From a checkpoint of a small transformer trained on Wikipedia.
Training: a variant of Muon for these matrices, 1693M tokens, 8784 steps.
MLP neurons of a small language model. Each row is named by its layer, matrix (gate and up: input weights; down: output weights) and neuron, and shows model dimensions 96-351. Each number is 500 + 50 x the weight over its row's rms, rounded and kept within 0 to 999. Numbers have three digits each. A neuron's up and down rows have the sign that makes its largest values positive.
After each neuron's rows, "fires after" lists the tokens most often just before its 100 highest values on Wikipedia text that the model never trained on. A number after a token or word is its count.

L5.gate255:478549570539444574589515464580484551477580382463499505478429360470506415564488494519468446485553483519414502539398498608490508518451467517516507496450522425550471479497517514503434435594449409534508453612482524564564393545553480503554507482510484490526498561554451464435498485595416518552470501505517544430533479551497541403544450532468488498414523504490508576594504456484429448446488523515569471582558447546432504534428494576533504533420481498535482477454412496470437444554446562522547522480518505469474665562412488559492421474458508534407529563553449475499466544471573538456485512567476433525468484589562447448544513605521598533608488526465551437490533542470525539464419540383543503456527617536580513473484540492466462468492563475544499507496568628474513512509446603
L5.up255:531475503444505502471606453567482531466551466568540511423539505448529410527435513492506514495580455536593541431463446511503477498589471459417567505490532574478499466579531452540381395465581397572512546549534536548544428449518487512584467470525499544425472593498528504507593475572434530525532497421469584443486476472495511479543547535500598530511539433457548538480441511477522409494525492459629446550496521493502479487412543443589560487446428582462537519453491471421601452580505463490469533501466507481479580431492534471496516451463575639556604504522598547453496471504527492437503457502482583461512489532495467471504432539501502581471513560528629410559508507486505546367391516547474519540447405428459494573546568530468480527473553612513502506531512560515586495417470523
L5.down255:470608574480516406488491524475434420580444477447482414548463491568454441498576433434540356537512577516510488493523393511470415536550502499544446449530504524545483440491416469458513443569462487458489426489565512451561471458572485518579573499480498468535508434496526491503493577520513401412407515433481533493517551508445549487558599480524460477543524450513490434535590527557502538514514534495440482467428472491505437510508475557429509466509496574419590605505552487488508592527564499423489461564406465546497496526530502551469516451408557600492424490534503487528506485542562400579371492488513418499493489522421465606471468480575544491510494539538586549539424525542423495531545498449486543402297516524441550547554513539481485462426490412355612500480453442535529446491464531
fires after: "\n" 48, " ==" 6, "===" 5

L5.gate156:509542448484592517453521454521506493454504522432502458523468495534517448542582563582496439448409530535437421462488536572449523501547431497486518441537481596544561557530500502527501483511448436559457533440444455512488573452551570600517524514499535517470461618461526493468534546415466436534490545506498464494493519437513392549429554453498441364437526503548504562505549541504411482618533513498492483481590548599452399609587435464434539452411561425538587569520477505434486404513635530490422486452456523487496483488495498517512496489524513509509547448562489457570541552534488478506588549592570570545495542544480456446465398464599492504573525515473493390474517494450557457500504512498518519472469557533505460511449516510442519528521561515454446561512448471478480548577468487
L5.up156:552536473490550523376492459462418448466514473506494542442437516521538452498544498510395455466390541518548399410492468542461412432563547496463530614613532555474489478496467504564485442551472478588577573511483403429453488487499499560498511475467486625451517561495541496495531439454534490484499641455571503386520554522533519556421460482595498449490451500422463472528528575550457529532458502491494518491481471587436463520450459390430502505541430549544588560505468464450462398532557524505437445384517456528521435449461426473525440518499574536542559410508432401555553524497464493458574513507485567538487566527493474461426441462523529572576501469493491559585504572454468463668558584465572529551529541435537456413449428529484555520431564493426465547470509513449459567456502506
L5.down156:525593458445525584505372474487555478465461463518515560641550518513424533485476457616474576552517494513439459489544491496471573593492393527469436495491571580556539606515387492416386508475519465587488482445427514569450578447502468590529523519471497524448417511431517534490539482491552515526452456521451488382424539422509509480522568448527448522485532465557481510506469458485439612499508526463393529507524535551550512523523472494462508481483520517539484460552547489479521544539432518532457605497510473455521477543446459518492466484545597518487600488435406342583479603456458526513475438474476519508548519531486457479539513487559523487447430488459492489492497553463545481482444491625500505418397452515439469422437593428475549474510432511504503489577460459524529429532445505
fires after: "\n" 30, "\n " 7, "y" 6, "field" 4, "ğ" 4

L5.gate539:567390521545512463446573517404527532483438468598475645518392623400488487444488563382452589479517519524533550531478451546537449570602561446539523541467472504525488540521482553420454561480487534644459590525664488527510423529527488546501509550484495522550438411446517603436505479470544457527452432586523543467423469431411522502555487457465549511443484463524537520527545547497556447441466439488539537502517469512477520390476539402442479599466476542486482522485519577494510611426524501646504563465490589463586552481530509577535517522530530515577492569509446485473572472459483529618536490551494541505444537518471516485515533411496483542493518553586501591530436528580412534435431475480510515530475499517424538427475495539536579477518422551504446500509481559572558416582433547
L5.up539:461612426511448542490504586466527424525562581639442510570500493478479489453462553543473436418493441510505488490539431515514546577467584554435410462463507534534561580508532478515434499452533432542565441449489516588581479473549481419520580610541474498430630600561498609532417484458454489496561442435546460581412509490411511540525496500464459535544486445485462456491544384501471450444521392561550500496479482507514489518563525453453547434522480503494559487458420535450519526410592397513636467469351446490521494460458529485507513491493556553545551553514544557474531501440403555494432573511482500434437535555504487556422512522447484460556533625427559502485436489619473480564459412460536493489550564512544572498495460468512558572526478470476420483421510535581459515493521446
L5.down539:505428415520480643370499558435558540506551492564570523489504524486504535436519556542418551509473481432524543417588533427504541423577598500498447465622486519475503497504578509498518442548464501541521551470564486505461497494617491481395491510488453556552578583537470527441525447405451468602538490504454509491460526563479435512536559480533436525555572452500417542512466544471495595458431557502380472509498399549564559509493527545490502478460566479521629574603543474605486466484456548600469433475472522428513494440519487517529525436535556606465497520479611592516501499545558459496429440502558527575563418564470520506522490403610436484534534552531509466509500512487572446520468508526534472537529547489541502448432538600576528507494555422491466532511461467542334450483426517
fires after: " the" 57, " in" 4, "After" 4

L5.gate726:489464585527510427483469492506529490450448442603507515502359454480580520489494491562594473456509465499512456443486509452526363540463471475563418411543572506527516503424525458479533530430469503563496464513585514513468473478530461517567430546594569430540381480515461478490484534473428425555559483520595543471440512507518499532362552476515475511483543460704455488479460497521518453475501415476532406515380494462542515518492588487548512514534469494472507546466565501474349579503478531545445492459528482512471463490487495509484505521553501525524602460508484508552415602443469434542445425521499553494521586479454473578515519512630478486479470447519475478495533416411403484482496467504523453483526504514575470491537568549389513527380556479398425543492566512502548436514464547
L5.up726:461439468526517460493495502512519452483434470581503561463541392586610471537523527479404511443496569500560515524470491464543463523412465453525473414411539421420508468458541471501452463463569558483489456474531550537501419432513514478476450470535498445458422459468542598460514498549405420499496475386514518572547416485495533467454540444548585463482391504631478446409426485517493503569392526527606430442485392522497614443481501461527483476512448517491549516546492491472376587556542551488415525379455458491494390481569590439506500468430442498515545580480572501533457518574398477496467491458402600506520452540468409540460511529518481444524482562550512406498447546381519576453515528502530547524476546468507484508539520544411541495501429527412436414529566554524505557575491547
L5.down726:539434427525519483483523448479470533525469579590506497581480544541614575592439544519521533443485470478577460490479536515438414468521385460546629411607527407500476507503500559559558462530503397448542431459495484541449458483513475478499480526568475443511465420559527459406474538587493495519526487458595532452535485553442510531456520471457514480467467487588469489444528455553495532555551451541506507499423496427473517443472507463613561556545492511579479591502567469496457588448519512431430518469480498485413449491532603471444546480522495576562482474463519484559404507535462468479443470460522542485566540561397514422512496523479538504488460441503476496441512406478498501427541480508434559465497471531524484482470432532549481465538437447447406461542505563461472485514431493
fires after: "°" 42, "\n" 41

L5.gate289:535480513472442635480491415500523481411521509559460520503538470504470514546443504483511487553447429463422559602396569476530485469531456494474502587615442474516396498525432431491622392592561498544472425553497591493425502436440525573574459477463511571494471484539475572479434558548507517383484512503554492532398587482518498551570466528537505525432421568510513482490426466450412579438475524497481417509509529505585513577451504500548480639566531460403495513500438487503464525448496537508575416492466507449510489518596501441413558474532560577432512473500513543536481524528537512493488493534499474461511498456518518534558543384510543444555605533488550457437508489515503420451624481475588618481528596527479478462525416457507446526539487396512547563518578429506500416543419528
L5.up289:556456410544503610539512449523528525449544545489501483482533506451495521455466465469406540504466413512380546547530577493408495462494546410508503483421510530611532428556409483506479399502462469471511444536566523441517519476433476589575463464421462530506582539451529545465446482518536526382566508494453495467447556525495559502550490635451530517514357511484583555538551475493383569488412544506472534504570485552511494537478526554468455503475582576444511438548399490466354419514433541520519463521452436433610509483599393490533558435474546610473459429375503500519552481426567528485454432501509444472503529454541405611510504449553560504504534546592565453448499564492400504524496538539551523476531518536467495496445380391517526483529493420569501493523547431531489414477479523
L5.down289:445407544491446600493449523472491531448479573481506461471478452582496554491518504499619499536474517475519544412541520452512566395478441477499516500527509454501470535494535540562519487467494457461515479560508458485491548473479468456505561462561512556443508534506498515481471517552429541408537508548526427490539530529385557549521457486629552441546540486473500453499483556485574567571495440500583495481461453399535492484458499519585571447501590545510491422464514510499395498478433519524434521536582513522469527500555574423479498546468476538586491521551562518394578434473523454458547473420496621579604489480506421494489513466435481522550463589450536487505507498478510535378531468447479589465457461437450586494465502446560626494557543470533587468469450488470426480454484432
fires after: " |" 26, " the" 15, "=" 9, "ad" 5, " at" 4

L5.gate11:576490449470509504472469585471508446582482557523568530524538500480548547519577510523497520476619514443522501428435494465481547454465569461424608448512538565517437468456543541522496525472472474429496400550517519462398490648517456572519475542522463524444545510437489539452522446527403464420576514555476474515589521527504475513484428540552522466557381383437464495509572443599455597499445477495510574438442585496517523546482535523430513488541466443494571548488417419520487501513439463473568511452513432511492428560450513391489506511489482474366400399466538471557464495554635492525463499385542568441542421521456599507457494538528532481529437493507428457513466633546453373522433529451500539551516449500510477631520498502501511497397494550432492525531501495468428446600528504
L5.up11:494444583510541478513545514537572422447477441475501521444502541513537567475547517536413456401516484542510558488453443451516514438451568472519506509509438508576445486405535459485503614478478552405511436484468496600502469474538533429463475458529561490447480496510504454551560493533449473448451471498451483455446563502554473511543484498462497455495545513539382586435696533548476596495423451454485530458418510472563472482515491537483451609515529468537520488517550509492528503533501440432496504464503482428544505444471436363441564476551463546549481474429480500482523427510550500585452566383579585531481491485427465492510526400445521479483527618335460460461487552509569424389543453535443477522472501539514435657492467442474511525558535419509468483523524546404485428546499515
L5.down11:546554474450566496515438551485478533610470396516527491543437447480530471512530475550540494486528527510548605409377487488530482534482578519531492510436567525514490508433510490561578502472460499358459536412502432486499530532521504529494422554529656462510517527541486514402547434523526439483367487481482472575559433523464467484496461494536593439513382489525398539497524439551463675476471401475425560503495470551584547478458444545497524618551542448416499462495526439511496518488471463433506520432416451415404468489489485468434531486481457535498465486514538535538525446536625450546469453390488515386485467472498508544501556497469483411530480437478486431505417567589526463498495487519479497609487499496444413506553462522509491493411526489521495461506551563406465426474497527
fires after: "\n" 41, " '" 6, "/" 5

L5.gate673:540477480500458478595466468421445545525525519426481530459514429513522447552456590520487510549505484455478544556623490409445578587429422521435487541580561498542469474532507455513521457447498448549530563337509523493510466559498443431473501581558517470495385430489501554501534489490515464522412527502507479535477519581440520618424479430490492565483443376429567443492468501476465443497423568513570548590527430500523482451475529486571441504478510552501555413470560515475497631563590450497490518583453448415511537523487489441570494471497431470522428482472457457437525486593588453417559520415488516434528471598422490504500390481557580577557516513480508580533443556502577570583568492553481484565534453494585368579505533441433486475483448485534466528539570511429463484484523553
L5.up673:557438496559489446508498466513448468582517612525466471468475513542531543440471472479517483513510483478422582584492448442572568550517536448548505498468412394522545468502381435532402488499498505502530527541560573483532486467444523435493387529553409430462426591508473551483548514485428586518351446498455375563471529568490517451523526498473482518560542530477529433515398455495610521472451529551423498491487481492477519566485488453549482568597340608496467490533553488446404541503451422482472507538469376486491531495492430597422527551491440511527521476386484500475543548522480638491483483512475419488446554504516536531464566491506436433438494519469560513503435496441381455485434472469517523563504447506560377509422515466447581492582532497531552526524522565477488415453541471
L5.down673:521435518427496543483471556581533490508556543538525543491414493519485499516489485502413543425373509510477570517458471474640526416394564533439537462519547591509484448587499406513512445516582493469467469515531505594513582484439546507512492524506582484480490406426427558479575561545494535488437544451536429355521646477487495600529453506481519599509453577515485546459392523545567518410504463548454470557507521559454503565423444516468548507477484517553497545542510456482517476473366483497472487511431495481394507440507546512576556507411343521533459446505539461509536497470508550566552574437505462511488415502402535529442463494475471474511538535518444572518556502539502440550535540480537606416449385419562556513465518482423499536493524529593468491491463510434437478454537583
fires after: " in" 31, " the" 24, " and" 5, " early" 4

L5.gate384:542511512516548488496485545435469556514384519537524514564565480545532447516444440500574454468414453497537501495512511471490560519507536551520477498486527444452456484415560534613510579556466520567535524589462554560518601470461580513509581611454429485526420517536503568390574465558462495552482430560541568405424453549415514517519507527551481457445559515451480485553470531461567503415500575519526451481473416497397467555484600528464497515475523504523500499425487525432471467535507448504444501418429542562418435538375446556551528569485602575469526593534462475536450586560514519550441502434551530539488583538477492520463530556549481462462445489529594575438506528520505483459458493460463443578537514516475507481480488519500601548471524532510565577523450485451591478481469607
L5.up384:508500501530473486489481532419510493414505480580519559516531519518571533448512572512549487555545492396539420453383540532424483554469535535511555500503455436502475440569552609477492455495512533414540462473439513479558562449474513544511475431513459467510540500486461394517448550489461508444459569537497541522526406419487445512556576568439534492503391534504502503445474568493482504553458435530487520527563476483596515544412462459558545579431460464500510537511522463455484488497506513513565449486462489485451488612455527548573468509485580519490469422472503426501563466474525535552504468467514487463465592508555435503465497507491517488486434538459420505528504510576477498505499455588511476528438492371398500511542412445570485507503571587449541442512566474504547563509454571
L5.down384:465520480472509501489448482439534544532428513453532515460438528522473445481471457439515459396490523563452543453569579520458557457535532530534501498484540497411436514427489482620575481503529444588573481534477574446513489454458475559547573544475528486563483538542464560437648432496454565496410480546561472530472440543454455622436489548475495571485520493582441484503451458552562477544531580501528492485429485492571590564368567479439443423442444426466378514434547582462422517467592555536525394530458544502545485458411429505514437468516554543439407539407469464588490391484491545472524467528466534489491481522501498418419549486522444471501481556520542444538528511572535431531486544442440486502464423511419512463477546481476586565436477569540453471526440516527592427439439587
fires after: "\n" 89